Weights of a small GPT-style language model, trained from scratch on English Wikipedia.
Size: 14 layers, width 160, 8 heads of 32, MLP 192 SwiGLU.
Architecture: RMSNorm before each block, rotary positions, no biases in attention or MLP, untied embeddings.
Training: a variant of Adam for these matrices, 128M tokens, 7789 steps.
MLP neurons of a small language model. Each row is named by its layer, matrix (gate and up: input weights) and neuron, and shows model dimensions 32-159. Each number is 128 + 32 x the weight over its row's rms, rounded and kept within 0 to 255. A neuron's up and down rows have the sign that makes its largest values positive.
Before each neuron's rows, "fires on" lists the tokens most often at its 100 highest values on Wikipedia text that the model never trained on.

fires on: "e ", "al ", "ent ", "en ", "ve ", "ic "
L5.gate47 [147 168 124 114 131 124 157 137 150  85 112  89 159  82 142 159  80 168 151  93 130 155  98 171 169 127  96 117 164 123  91 100 135  79  79 114 154 183 160 135 156 127 189 124 191 126 123 110  96 122 221  97 147 116 135 109 129 174 110 138 137 111 130 105 145 143  77 133 151 126 185 127 177 139 110 137 129 107 111  92 147 159 159 116 190 145  87 131  98 133 205 135  80 133 157  77 130 142  64 126 135 158 175 131 152 100 131 168 119 104 105 148 124  97 156 181  53  76  85  62 126 110 113  95 108 158 139 127]
L5.up47 [141  70  87 146 126 131  94 145 159 129 146 111 107 152 100 129 173  98 128 112 109 111  98 134 148 112 142 142  63  99 154 129  97 144  97 110 145 103 113 127 180 143 151 151 139 124  89 103 108 154 114  63 124 114  12  68 153 107 115 128 149  82 174 164 177 150  74 199 150 113 195  67 152 145 111 187 126 128  77 115 172 177  92 127 144 165 108 166 106 135 121 122 104 126 172 110 109 165 167  82 149 140 126 137 132  98 112 139  78  78 144  79  85 131 140 144 159 100 129 123 152 105 158 120 124 103 175 112]

fires on: "e ", "| ", "his ", " ", "–", "y "
L6.gate131 [138 142 110 130 150 158 148 179 136 150 123 121  94  97  97 176 111 135  82 159  97 131 100 121 122 137 127 119 111 194 193 100 111 124 109 105  91 185 109  87 146 115 146 169 136 152 118 186  77 177 146 161 124  96  72 133 156 177 140  79 161 146 110 114 159  89 107 148 127 110 112 116 114  77  79 155 108  81 174  88  85 151  94 105 143 157  76 177  94 142 173 114  69 124 174  90 140 137 102 178  94 115 185 141 200 175 125 140 179  85 154 228 149 122 162  99 136 139 123 112 106 145 164 124 112 171 145 117]
L6.up131 [129 169 138 178  93  98  62 105  81 154 112 204 106 152  84  82 147 122  99 158 174 127 127  98 138 133 158 151 115 143 148 114 144 152 134 145 154  60 162  78 105 135  86 121  87 173 183 130 150 113 108 150 166 162 107 158 183 124 121 137 102  87 117 161 202 179 177 107 111 139 134  84 129 159 162 154 105 107  85 167 145  69 138 134 155 158 143  74 125 136 145 175 142  84 100 168 168 137 173 100 139 160  96 171  97 133 150  85 143 163 150 137 137  87 163 118 149 106 136  50  91  80 120 150  70  67 121  85]

fires on: "\n", "\n\n"
L6.gate25 [ 92 155 129 130 173 126 160 173 170 122 209 192 102 124 133 178  75 154 148 108 106  63  85 136 168 165 104 110  96  95 157 190 103 184 176 124 168 185  92 137 185 126 192 116 122  83 182 122 153 146 154 128 101 154  64 137 123 144 135 129  84 150 110 194 128  62 172 126 112 189 134 126 126 207 145 142 144 140 109 144 157 141 153 143 153 105 105  91  87 125 138 138 153 197 169 121  79 167 132 143  83 133 137 118 137  92  80 127 147 154 125  85 107 179 116 143 117 156 138 138 118 147 100 182 166 108 135 108]
L6.up25 [112 171 153 101 173 154 121 141 166 130 199 171  92 134  92 134 101 167  90 143 120 101  71 145 174 157 106 104  98  86 132 191  95 157 169  92 175 122 103 184 177 141 192 115 154 128 173 125 119 123 147 120 134 156  94 108 128 114 123 134 120 137 146 168 170  85 154 181 118 162 181 138 123 157 119 111  96 138  67 138 117 132 148  89 153  95  75 123  70 104  81 178 144 107 192 167 123 176 147 147 107 151 104 113 186 131  50 118 123  79 118 102 114 165 142 127 134  90 135 111 115  86 140 138  77  78 137  89]

fires on: "op"
L2.gate86 [132  95 119 150  85 111 131 134 133 171 188  88 162 232 172  97 115  92  57 118 156 199 106 143 146 131 151  85 104 116 165 117 110 143  79 118 133 116 102 159 133 124 116 158  92  86  76 152  75  99 147 199 145 105 159  87 129 193 160 142  65 114 106 132 142 117 137  72  71 151 155 100 118 160 110 111  99 157 173 169 151 120 130 103 119 130 147  85  86 150 128 125 172 142  81 140 133  96 137 177 157 114 134 101 149 186 121  91 117 134 126 117 126 101  71 147  99 146 195 118 185  44 117 165 158  64  73 104]
L2.up86 [ 61 109 152 136 110 169  98  80 121 112 172  96 177 171 121 137 171 121 105 160 157 113 144 170  69  95 128 110  94 140  92 133  94 144  80  81 170 146 109 108 114 136 127  50 151 136  83 116 137 135 222 130 135  81 133 154 139 154 121 104 143 179 111 138  52 150 161  96 167 160 106 116 141 167 117 158  99 123 150 151 167 127 148 141  94 105 109 172 120 176 172 110 152 120 128 154  65 147 120 144 109 162 159 103  47 132 134 137 106 142 132 152 175 101  76 138  58 115 148  96 107 163 149 113  81  94 111 109]

fires on: " ", "0 ", "z"
L8.gate14 [102 136 107 129  87 126 135 144 104 160  82 123 132 136 124 165 109 140 115 130 109 120  74 174  94 173 119 153 151 141 104 135 160 130 119  95 180 122 156 104 114 123 132  63 155 203 194 128 189 131 133 167 183 183 100 114 119 193  91 148  99 137 113 104 126 162 111 107 134 128  88  86 140  80 175 150 142 120 112 167  65  76 117 120 153 118 136 134 194 158 132 136 166  59 169 131 117 143  88 102  96 194  88 127 111 114  54 113 146 169 131 123 129 107 142 103 111 111 124 129  68  79 177 170  76  81 133  38]
L8.up14 [112 145 129 100 135 143 142  52 107 228 132  99 135 110 120 153 130 113 177 172 131 129 131 174  70 115 119 164 185 111  83  83 124 155 133 105 137 132 149  83 143 117  96 116 107 164 175  21 169 109 166 143 129 167 122 169 130 141 144 100  90  75  81 124 145 172 106 169  91 108  58 171 126 110 133  73 125 119 113 143 103  91 113 191  76 113 147 171 167  83 132 156 120 172 136 100 171 115 132 107 161 146  84 141  95 145 111 134 133 128 143 144 139  79 134 182 105 129 176 129  92  93 176 152 145 143 162 107]

fires on: "l", "e", "g", "er", "h"
L8.gate118 [184 111 146  77  90 188 131 128 144 172 136 122 131 108 143 161  92 108 128  62 134 105  97 124 108  61 131 153  76 174 113 102 145 112 113  55  88 140 168 113 163 175 175 151 152 159 104 167 141 111  98 120 136 115 147  86 100 105 114  95 100 113 126 168 121 128 133 144 108 154 119 155 138 122 160 137 133 114 143 110 127  81  74 103 197 170  75 153  51 163 162  98 163  86 122 129  69 127  83  82 105 174 112 138 130 123 142 117  48 175 108 118 132 145 149 171  97  70 129  96 110 130  87  66  73 150  87 176]
L8.up118 [132 111 191 135 122 114 119 103 117 116 144  87 102 109  72 102 148 120 119 105 128 114 107 112 140  81 115 120 147  88 173 133 162 108 106 170 123 110 144  82 141 159 182  97 132 138 118 134 190 116  75 126 102 117 138 132  90 131  85  76 166 154  64 105 104 155 138 109 164 143 119 165 105 119  75 138 149 175 106 111 152 148 160 116 104 144 109 102 149 119 102 100 125 147 125 100 145 126 180 130 121 219 106 150 165  78 174 230 125  83 134 146 109  93 183 125 144  97 161 117 148  89 170 137 174 143 133 214]

fires on: "\n\n", "for ", "with ", "e ", "the "
L7.gate190 [141 154 149  84 128 104 126 107 180 150 123 131 118 166  75 124  91  96  81  87 126 131 133 121 169 178 109  98 128  89  77 133 109 168 141  69 190 166 173 166 134 156 164 146 160 107 137  99 107 123 135 120 174  53  86  96 164 149  93 161 100 148 154 108 160  90 118 110 101 189 137 125 141 143 161 184 183 105 112  90  90 159 135 177 112 139  49  98 104 114  94  98 146 110 117 142 185 147 134 178 104 146 118 136 168 144  66 103  96 145 101 148 117 174  95 123 127 168 128  70 144  93 149 149  97 125 136  95]
L7.up190 [136 156 106 129 137 167 155 174 111 152 194 122 129 165 135 124 107 114 122 115 169 102 126 142 168 120  88 156  88 101  61 116 100 139 151 106 184 129 153 152 123 158 215 118 158 143 141  92  74 126 146 136 194  88 110  93 169  94 167 101  65 116 117 162 132  89 146 150 128 147 107 123 164 150 162 148 177  62  72 104 131 170 118 104 104 117  80 205  63 104  93 122 173  92  89  97 122 156 124 193  98 143  96  96  97 130 156  71 107  91 101 132 119 145  91 150  81 162 118  68  99 100 132 128 147 145 147 131]

fires on: "e ", "t ", "\n", "ot "
L3.gate18 [119 137 146 168 123  89 117 116 120 114 152 158  37 145  62 140 142  89  85 123 124 126  76  95 111 218 119 128 127 123 112  86 149 123  84 124 132 113 168 164  98 131 119 106 119 115 156 108 137 127 187  98 154 169 101 122 148 204 147 115 107 104 117 156 150 111 128 141  89 153 108 163 124 146 118 170 134 140 126 132 168 150 187 154 123  96 129  59 108 157 128 145 218 143 163 110 118 139 136 106 114 146 153 147 155 132 109  96 148 176 148 150 144 173 185 117 138 135 116 136 119  60  65 166  88  33 175 132]
L3.up18 [156 127 161 149 151  82  93 145 129  96 152 108  66 120  64  89 133 129 158 132  92  64  82 152 125 134 131 106 139 153 140  90 159  84  64 109 118 122 112 102 146 144  57 122 132  69  99 140 102 129 137 146 111 184 125  79 120 116 137  84 171 140 169 125 148 101 124 213  30 117 137 204  74 105 117 121  97 105  61  88 139 221 136 120 114 118 133 156 140 133 114 114 174 164 137 114  98 111  95 159 146 156 140 138 174 127 102 168 182  93 115 138 129 136 146 125 153 106 140 127 170  91 161 145 127 125 102 114]

fires on: "and ", " ", "o", "z"
L8.gate56 [139 124  44 119  95 108 133 130 148 103 100 117 169 140  91 142 121 182 149 127 151 125 102 161  81 140 139  79  78 140 130 144 166 152 119 112 158 190 106 129  98 127 145 135  90 163 110  60  58 158 212 144 119 132  45 118 129 134 122 191 173 155 144  79 129 164 161 106 125 120  78  78 187 121 190 153 127  93 120 107 104 126  91 119  59  84 126 106 113 146 130 117 115 149 111 128 134  92 113  91 152 126 112  89  65  95  33  76  98 146 127 173 163  99 164 111  67 139 122 125  93  97 177 130  94 121  88  54]
L8.up56 [147 112 208  23 105 159 165  91 132 211 124 139 111 101 116 168 122 161 134 141 131  95 134 145 184 145 106 100 107 116 144 125 137 102 102 121  95 145 140 115 173  75 133 160  75 164 139 115 134  83 156  86 159 128 100 128 114 137 156 161 160 130 100 101 108 161 173  98 164 128 126  87 127  80 155  81 181 116 137  88 131 186 123 173 116 166 108 156 168  87 146 127  84 171 121 112 113 115 136 160 144  77 100 128  59 166 101 144 138  83 115 202 189 102  86 145  77 143 170 131 148 126  88 120 135 153 167  75]

fires on: " ", "| "
L6.gate156 [130 119 137 136 158 139  97 145  74 143 102 139 108 127 109 162 115 124 125 152 138 147  86 164 107 136  73 150 134 109 148 180 150 172 127  73 181 156 131 134 103 112 153  58 121 174 177  84 165 122 122 140 182 150 128 116 137 130 138 158 127 125 116 161 100 128 183 102 120 110  97 119 122 127 134 168 166 144 128 156  89 157 101 104 121 130  56 175 171 123  94 153 106  53 157 169 170 143 196 119 131 173 153 136 102 172  33 101 155 178 143 169 114 155 159 120 137 102 125 130 121 104 136 196  73 118  83 147]
L6.up156 [134 113 170 150 142 119 146 111 146 146 150 134 116 157  81 150 160 113 149 158 127  79 103 141 168  98 119 149 161 116 161 117 109 123 185 117 133 166 121  72 188 110 113 116 114 191 112  83  38 107  83  62 165 145 120 135 165 123 112 133 122  93 109 175 108 155  83 106  59  91 153 160 129  93 172 141 135  83 114  95 156 126 133 185 150 134  99 122  74 156 128  81 165 102 179  97 144  91 167 131  79 122  42 130  91 166  78  72 136  50 119  86 177 111 133 135  78 134 181 108 155  80 132 149 133 130 144 112]

fires on: "e ", "m ", " ", "y ", ": ", "ly "
L5.gate188 [135 151  38 148 124 131 127  69 143  90 135 153 138 123 177 137 202 164 113  88 138 108 119 128 150  79 158 103  97 105 129 148  86 120 108 116  86 157  96 156 131 196 106 146 153  85 129 124 164 130  91 141 154 111 113 100 176 122  82 102 187 141 103 127 172  89  83 158  82  79 167  91 148 101  93 168 126 122 113 118 145 130 169  86 174 179 126 130  80  66 148 153 129  85 158 177 147 154 135 182 135 130 143 128 145  95 143 170 120  82 159 184 119 176 168 135  54  71 156  96 132 112 142 105 149 133 135 138]
L5.up188 [100 145  98 139  76 176 110  61 118 116 135 129 158 147 131 103 146 151 139 130 165 133 114  54  82  89 154  91 110 113 130  94  99 127 116 136 138 143 132 113  93 142 114 159 105 157  81 142 139 134 105 182 131 158  49 196 201 129 120 143 171 107 147 167 170 208 121  99 139 182 137 111  52 182  71 148 131 122 131 116 162 125  90 161  75 183 100 176 147 130 174 143 136 145 116  22 118 151 208 130  62 152 127 128 103  83 175 163 101 143 136 176 150 117 154 149  71 121 121 142 123  97 139 133 124 133 137 163]

fires on: "ing ", "o "
L7.gate27 [111 111 134 104 124 114 143 143 139 118  95 143 109  97 114 143 110  74  75  87 191 111  87 121 177  99 126 175 150 121 144 136 132 111 127 122 132 218 200 162 134 156 152 136 155 117 152 205 102 124 114 113 143  75  86 155  78  89 121 146 160  98  92 147 128 112 112  95 202 147 106 150 202 180 116 129 152 115 123 123 135 119  75  98 145 106 126 117  76 205 134 128  82 138  74 167 127 130 109  88 124 199 160 139 123 112 134 137 160 145 154 181 154 122 178 192 138 126  98 108 164 152 113 145  79 108 240 146]
L7.up27 [131  65 121  85 133  74  88 122 124  91  68 180 116 126  99 114 153 110 114  62 148  97 118 131 135  91 117 184 132 134 107 120 133 106 146 111 150 194 161 155 159 166 109 138 111 119 117 189  88 125 137 149 177  75 126 121  73  39 134 126 153 103 111 159 163  64 171 167 212 165 165 147 136 150  96 151 133 120  72 164 161 152  89 105 124 132 142 136  90 168  90 152 105 136 114 159 118 130 119 155 177 172 146 110 145  84 122 107 144 117 108 163 133  97 156 144 145 150 102  84 161 144 150 122  48 111 170 122]

fires on: "it ", "e ", "t ", "m ", "he ", "k "
L7.gate132 [173 203 107 123 127 116 126 149 151 150 156 157 104 179 144 135 143 116 142  80 151 116  82 106 108 100 140 112 140 162 146  86 123 106 122 130 166 148 112 144 116 124 149 144  99 110 117 140 158 149 109 160 142 114  99 167 128 159 101  47 112  94  92  84 126 130  91 133  75  90 179  82 177 169  83 174 126 132 113  87 158 104 140  97 141  81 140 160  85  70 176 172 116 118 127 107 101 202  33 127 148 140 111 119 150 174 122 122 130 174  74 148 159 126 185 125 161 139  87 106  82  89 143 173  77 116 182 113]
L7.up132 [185 121 129 170  76  64  82 139 155 121 148 114 152 162 115 120 139 128 142 146 160 139  93 132 153  27 186 125 115 169 159 117 129 117 106 142 119  98 154 127  77 142 165 168 105 129 122 175 158 131 133 179 127 162 103 136 109 143  95 111 118 110  91  55 143 160 105 133 124 147 133 125 177 141  43 203 142 118  88  64 177  93 164 115 138 113 128 192 110 112 181 133 115  82 151 108 114 162  60 125 148 180  99 112 130 184 146 155 190 139 150 154 155  83 178  88 117 154 142 126  71 115 188 141 126  99 148 116]

fires on: "\n", "7 "
L3.gate68 [123 162 165  83 152 164 131 155 127 144 155 146 131 133  75  87 111 147  86 116 169 142  49  92 108 103 131 113 108  66 127 118 142 184 147 108 186 120 182 128  98 140 170 123 113 151 137 121 165 159 147  97  91 156  81 109 186 148 153 153 103 180 124  89 121 106 165 156 137 160  87 109 206 130 171 174 140 138 120 185 112  98 112  65  98  72 119 143 175 120 130 158 129 126 191  83 156 129 161 152  84 124 172 105 108 120  92 133 104 110 128 151  95  56 181 114 115 153  97  96  54 199 172 119 134 123  79 145]
L3.up68 [146 142 164 109 121 182 150 144 146 169 141 147 137 124  71 116  84 136 121  92 137 114  61 116 130  96 140   8 125  79 102  97 122 131 153 128 153 139 161 127 108 122 174 118 128 154 127  60 156 108 163  45 113  78 105  99 152 180 127 154  88 139 114 171 138 136 121 137 135 139  80  89 167 133 153 185 164 139 165 185 171 106 134  64 115  31 145 164 153 128 111 159 142 131 172 111 100 153 156 131  94 148 162 130 120 136 141 126 118  92 167 162 147  86 130 119 106 151  75  69  87 148 174 123 123  94 128 125]

fires on: "ing ", "e ", "tion "
L7.gate64 [ 78 129 135 141 114 126 131 130  94  79 113 133 104 144 146 135  92  69  91  94  79 154 136 178 170 121 119 131 118  97 117 147 106 148  71 164 178 190 130 164 116 152 152 150 113  85 126  75 106 138 136 126 106 135 118  92 142 105 121 153 107 144  85  84 171 119  78 175 145 131 150 107 139 163 116 164 160 134 105 114 117 154 193  87 103  98 123 135 109  64 115 185 116 133 124 109 127 176  71 119 111 162 141 137 119 106 126 123  81 119 128 145 114 193  78 228  96 152 105 139 121 109 106 116  47 104 206 139]
L7.up64 [154 115 150 142 124  87 121  71 133 100 102 138  92 169 181 131 115 135 148  98  41 141 158 166 142  74 129 129 132 106 131 154 106 136 125 130  91 139 169 202 107 194 127 149 132 107 121  93  56 111 119 102 131 156 148  83 114  73 114 137 124 127 151  89 134  89 121 180  85 115 171 126 152 136 151 153 164 132  42 125 123 153 160  83 139 108  84 151 117  81  76 197 167 159 177 139 142 111  63 167 113 133 151  90 146 131 123 112 112  96 108 137 104 162 109 128 101 126 114 170 174  71 135 122  71  42 168 148]

fires on: "d ", "y ", " ", "all ", "th ", "o "
L5.gate123 [154  37 159 114 112 134 126  81  68 160 161  31 135 171 144 176 142 128 110 188  73  87 193 115 186 138 113 173 135  77 106 147 139 157 149 109 116  95 148  83  94 111  97  98 119 185 156 125 115 104 107 141 123  84 205 123 125 129 139 119 149 138 171 184  85 156  85 131 129 137 112 119 160 113 112  70 189 149  97 107 119 147  78 117 131 132  85 113 165 155 131 134 124 129  97 174 121 112 118 177 147 121 108 119 114 181  84 130 142 157  79 146 108 177 122 148 154 138  72 117 140 130  89 129 159 161 124 145]
L5.up123 [140  82 115 218 210  79 106  85  88 171 116 118  82 106 163 128  82  99 114 177 118 144 168 143 108 158 143 152 114 139  97  84 143 109  81 144  82  70 141 152 150 142  91 126 137 153  95 147 170 104 107 150  56 140 151 110 113 102  94  92 150 153 104 134 129  99 179  90 128 176  57 114  93  99 116 202 164  80 124  72 115 131 107 109 127 202 114 119 116 157  62  82  70 118 107 165 113 122 167 170 113  91 104 131 102 125 109 113 168 126 165 162 110 164 141 155 126 101 173 101 135 100 125 107 143 128 116 237]

fires on: "am ", "ate ", "tion ", "ation ", "ary ", " "
L7.gate105 [139 151  64 110  87 118 100  96 121  99 143 153 164 160 151 107 148 172 107 105 148 173 135 126 150  68 141 147  94 160 166 118  92 146 107 137 155 120 171 150 184 128 157 150 122 108 181  91 108 170 131 115 101 121 131 101 127 116  80 109 168 144  90 144 143 182  83 158 161 184 156 103 137 160 142 214 113 112 103  73 142 125 161  98 194 114 115  83 110 109 102 104 147 143  87 173  91 175  28 110  89 186 139 145 137 171 175 144 115 167 110 125 133 106 170 123 103 115  96  73 148  44  85 134 119  80 143  90]
L7.up105 [100 179 121  82  90  96 121 145 109 126 150 171 143 180 158 134 148 148 136 124 168 173 132 183 140  92 142 126  94 178 146 143  97 170 130 134 147 103 155 184 150 127 153  89 111  92 203  76  80 112 143 140 135 139 131 157 111  91  89 155 141 140 112  93 126 173  68 144  88 155 147 114  97 176 197 144 104 101 124  72 103 100 172 129 137 131 118 107 119 111 109 121 148 129 121 183 131 173  36 129 112 138 152 129 132 217 126 126 114 182 107  93 118 120 209 113  92 120  93  75 116  41 114 167 112 115 114  73]

fires on: "ion", "{", " ", "\"", "e ", ","
L4.gate84 [155  77 100 152 114 171 135 162 127 130 122 155 126  98 126 104 136 131 179 118 135 186 134  78 145 145  61  73  98 146 118 126 139 104  89 102 150 150  94  79 129 127  99 110 137 136 130 183 113 155 133 117  74 123 145 140 100 111 146 156 145 151 132 154 107 115 102 154 186 142 173 131 125 108  87 141 129 156  95  97 171 145  81 141  98 177 108 172 136 158 162  95 137 145 119 118 131 123 103 145  70 144 136 113 140  78 168 138 112  71 120 176 187 191 143 116 122 122 121  96 164  87 131 147 150  97 154 104]
L4.up84 [147  94  72 166  93 137 125 130 169 179 101 166 129 148 177  88 144  94 168 140 123 186 107 105  88 164 110 187 138 133  69 114 150  99 142 172 128 118 135 146 124 130  93 109 148 137 138 125 110 101 124 122  97 139  86 180 151 118 133 133 126  87  96  57 149 166 129 142 109 196 115 106 174 161  97 161 119 141 183  89 138  97 150 158 171 118 160  90 141 179 169 142 179  98  92 104 104 139 120  96 151 166 161 133  78 150 115  83  90 153 140 122 122 134 183 166 118  91 124 131 119  83  58 121 105  40 137 146]

fires on: "it", "ing ", "t ", "e ", "g "
L7.gate160 [117  92 116 120 105  83 160 118 167 148 152 190 110 182 103 152  86  88  22 111  95  83 114 173 164 105 136 107 123  83  57 103 129  95  94 123 133 111 141 176 145 103 170 172 132 130  86 129 166 114 165 105 179  68  35 105  58 134 113 129 151 155 150 168 130 139  84 134 100 151 109 100 125 188 116 167 128 127 119 110 162 123 141  58 118 101 127 167 135  37 119 118 128 164 164 125 166 122 133 138 121 122 114 159 121 140 139 143 122 146  97 146 121 109 165 140  95 157 119 143 143  76 162 135 103 113 140 150]
L7.up160 [131  97 149 122 141  62 142 117 167 130 162 169 151 183 117 113  94 117  56 113  82  64 155 155 138 109 142 108 115  91  83 104 146 110 153  62  91  81 110 172 156 125 101 181 120 125 110 102 133  88 149 105 158  86 117 124  73  96  93 150 123 198 151 126 125 135 118 160 115 155 123 105  84 125 147 146  68 100  62 133 133 114 115  71 129 167 148 197 184  60 103 113 117 182 159 143 193  63 147 196 136 136 128 133 163 131 132 141 105  91  77  91  85 134 120 107 128 148 148 115 152  98 158 117 123 134  81 129]

fires on: "y", "or", "for", "er", "e", "it"
L8.gate74 [167 157 187  71 165 204 199  75 132 125 170 101 127  85 192 198 106 125 114  77 139 148  97 174 111 175 124  85 137 127 175 149 102 100 143  68 104 108  66 137 132 116 146 154 157 111 124 171 121  94 117 127 113 121 138 110 126 132 108 123 114 117 119 140 131 132 108 145 155 175 124 107 111  88 158 102 124 119 135 148 124 117 107 127  71 149  29 145 137 118 179 103 146 111 159 111  79 119 103 143 131 112 138 125 132  85  71 150 128 173  84 157 130 169 136  99 129 150 104 114 116 113 166  70  98 100 171 141]
L8.up74 [150 157 114 142 125 145 116 125 135 172  92  91 131 155 134 106 166 171  62 146 127 166  81 140 160 120 145 155 169  66 153 125 181  67 134 144  62  69 142 102 161 104 149 136  84 101 146 150 152 114 145 161 113 101 124  78 119 119 146  92 139 161 138 125  54 125 105 136 161 157 173 115  54 148 120  78 124 167 161 145 170 219  94 169 129 183 127 129 136 138  63 150 110 166  17 184 106 115 131 126  85 125  70 111 146  65 127 135 131 136 156 112 137 141 121 103 122 152 105 107 154  82 151 122 173 147 170 108]

fires on: "\n"
L6.gate49 [ 80 113 120 116 150 191 241 111 117 144 129  97 114 140 118 214  76 146 146 106 122 170 131 120 137 130  95 129 109 164  92 132 115 104 150 121 108 165 117 160  28 120 177  99  97 119 129  84  62 109 142 141 105  51 115  98 170 115 152 148 168 168 149 146 142 123 108 117  99 163 151 154 147 144 123  74 120 158 140 151  91 148  87 139 113 179  69 144 128 107 105  90  93  88 119 130 154 135 144 146 137 115  81 128 154 132 132  74  89  87  87 183 135 165 111 178 108  79 105 190 125 130 133 151 118 170 123 125]
L6.up49 [128  97 127 180 140 124 131 142 147 140 118 147 106  84 144 124 103  87  86 133 145 108  82 110  92 131  86 107 127 115 119 120 101 108  80 134 123 105 111 199 139 149 192 118 159 113  97 170 152 182 143 150 126 150  94 134  94 191 148 109  62 119 148 130 193  71 138 154 189 184 147 114 122 145  76 163 115 134 105 108 151 148 181 122 111  58 139 135  91  79 136 147 105 135 124 107 104 144  60  60 153 125 193 103  90  99 146 181 138 169 121 104 118 118 144 101 182 137 172 113 141 134 127 137 137  84 173 136]

fires on: "\n\n", "\n"
L6.gate34 [ 90 142 163 131 160 131 198 160 129 153 203 195  78 148 126 161  94  94  79  93  96 104 111 126 104 149  94  81 142  83  91 145 133 145 177 123 121 123 145 136 113 141 205 111 151  69 158 159 155 129 179 148 114  88  98  99 169  91 131  87  74 142 134 146 153  91 171 119 149 169 113 120 120 206 125 118 130 111 150 154 142 141 127 119 134 125 100 132 125  99 143 163 158  91 154 107 166 128 137 150 158 146 124  78 195  99 118 114 133  75 190 151  91 157 185 185 147 164 104 113 125 148 124 136 161 111 168 153]
L6.up34 [ 76 120 143 127 138 114 142 128 177 106 210 160  56 169 148 149  87  45  85 105  86 120 113 125 106 135  94 104 117  73 103 167 132 154 168 121 127 116 124 159 111 134 178 114 164  89 167 116 168 158 180 126 113 145  92  83 148 100 117  76  72 144  87 157 177  97 184 137 138 165 109  85 127 232 151 187 181 149 119 120 156 126 134  88 137 100  92 109 132 114  95 153 145 134 175 146 168 121 139 118 165 139 154 114 155 103 105 102 126 105 196 145  88 158 179 126 154 116 128 128 121 143 106 122 121  90 129 109]

fires on: "y ", "ce ", "o ", "e ", "ther ", "or "
L6.gate99 [110 106 127 164 150 103 110 155 148 151 153 146  93 208 108 119 146 146  86 126 166 137  98 162 118 147 171 129 105 111  82 141  68 136  67 117 154 105 130 151 150 140 160 144 160 159 147 103 102 124 147 114 118 129  45 129 128 132 119  53 169  88 142 196 135 118 130 133 114  99 126 127 108 212 122 153 107 151  85 147 162 164 114 101 190 135 143  68  98 107 104 151 155 132 186 134 188 170 150 119 107 124 124  91 181  98 134  92 187 136 204 100 125 142 174 152 155 148 154 122 138  78 134 140 120  63 170 125]
L6.up99 [124 131 131  97  72  73  66  87  88 117  94  43 137 133 114 122 117 113 135 190 102 128 152 169  49 134 128 131 125 139 174  71 199 119 135  88  98 119 134  97 163 108 111 117 104 131  90 152 138 129 130 125 114 151 158 129 124 147 121 157 203 110 153 105 146 123 100 172 116 122 111 173  97  61 142 139 137 114 138  81 147 123 117 160 149 139 166 133  89 190 125 102 122  95 126 106 112 100 128 164 137 139  96 170 168  85  89 157  64  96 129 184 143  71 127 136 159  98 108 114 154 118 161 177 116 148 159 166]

fires on: " ", "er ", "t ", "th ", "e ", "ate "
L7.gate167 [127 162 192 100 152 131 133 132 115 176 209 139 108 196 121 130  99  81 125 125  93 122 106 167 129 151 113 159 115  83  70 172 104 166 145 101 112 142 160 143  89 152 136  81 148 153 150  71  75 154 188 153 168 121 113  89 122 151 129  99 107  89 101 142 127 140 125 139  88  92 132 132 225 133 145 104 155 119 118 125 114 157 163 116 165  79 118  63 169 132 110 169 138 131 153 113 134 168  98 122 133 161 108  81 145 116 104 118  95 156 124  93 128 155  81 144 134 112 135 146  98  85  85 141 103  80 141  88]
L7.up167 [186 113 170 146 163 139 125  93  84 123 132 120 102 110 101 121 101 125 134 176  97 108 149 123 146 192 151 189 107 132 103 119 182 120 108 126  70  69 136  92 171 126 134 126 116 157 109 143 134 146 135 146  72 116 138  29 143 105  89 164 144 114 112 108 158 135 132 163 157 109 126 149 178  16 173 106 140  58 118 110 145 130 153  68 142 130 144 145 115 132 190  98 123 106  67 123 156 133 156 125 158 142 153 136 109 144  81 124 175 116  68 163 194 164  98 118 159  82 134  99 143 118 110  76  91 128  96 115]

fires on: "ere ", "ing ", "t ", "e ", "ther ", "ation "
L5.gate187 [154 124 160 129 113 102  90 143 145 117 169 191  89 148 179 138 152 145 100  68  91 116  96 155  99  86 140 159 131 150 137  72  60 132 136  99 132 129 127 154 137 153 127 113  99 127 134  81 104 120  95 138 129 171 153 140 100  76 108 103  93 122 152 154 191 129  78 167 112  66 148 125 155 186 108 175 126 184  80 135 157 138 171  96 156 136 106 146  52 172 123 207  86 144 162 124 133 149   9 138  95 161 108 131 105 115 100  84 113 144 186 103  85 104 142 124 145  55 125 162 100  82 131 173  83  91 181 122]
L5.up187 [119  92 137  98 138 102 108 164 145 156 111 128 128 154 141 106 145 139  75 138 114 124 153 130 132 149 135 140 140 108 167 105 162 100 102 155  84 101 143  89 110 131  96 120 128 151 164 185 175 163 116 192 112  94 155 164 120 151 130 104 194 108  63  87 114 117 161 139 133 125 130 198 139  62 125 140 122  91 137  56 106  79  86  98  91 136 161 147 158 157 130  59 139 110  87 135  96  49 151 143 207 113 125 145 149 152 113 129 162 100 142 184 133  89 156 136  73 111 163  97  99 106 172 142 147 121 135 190]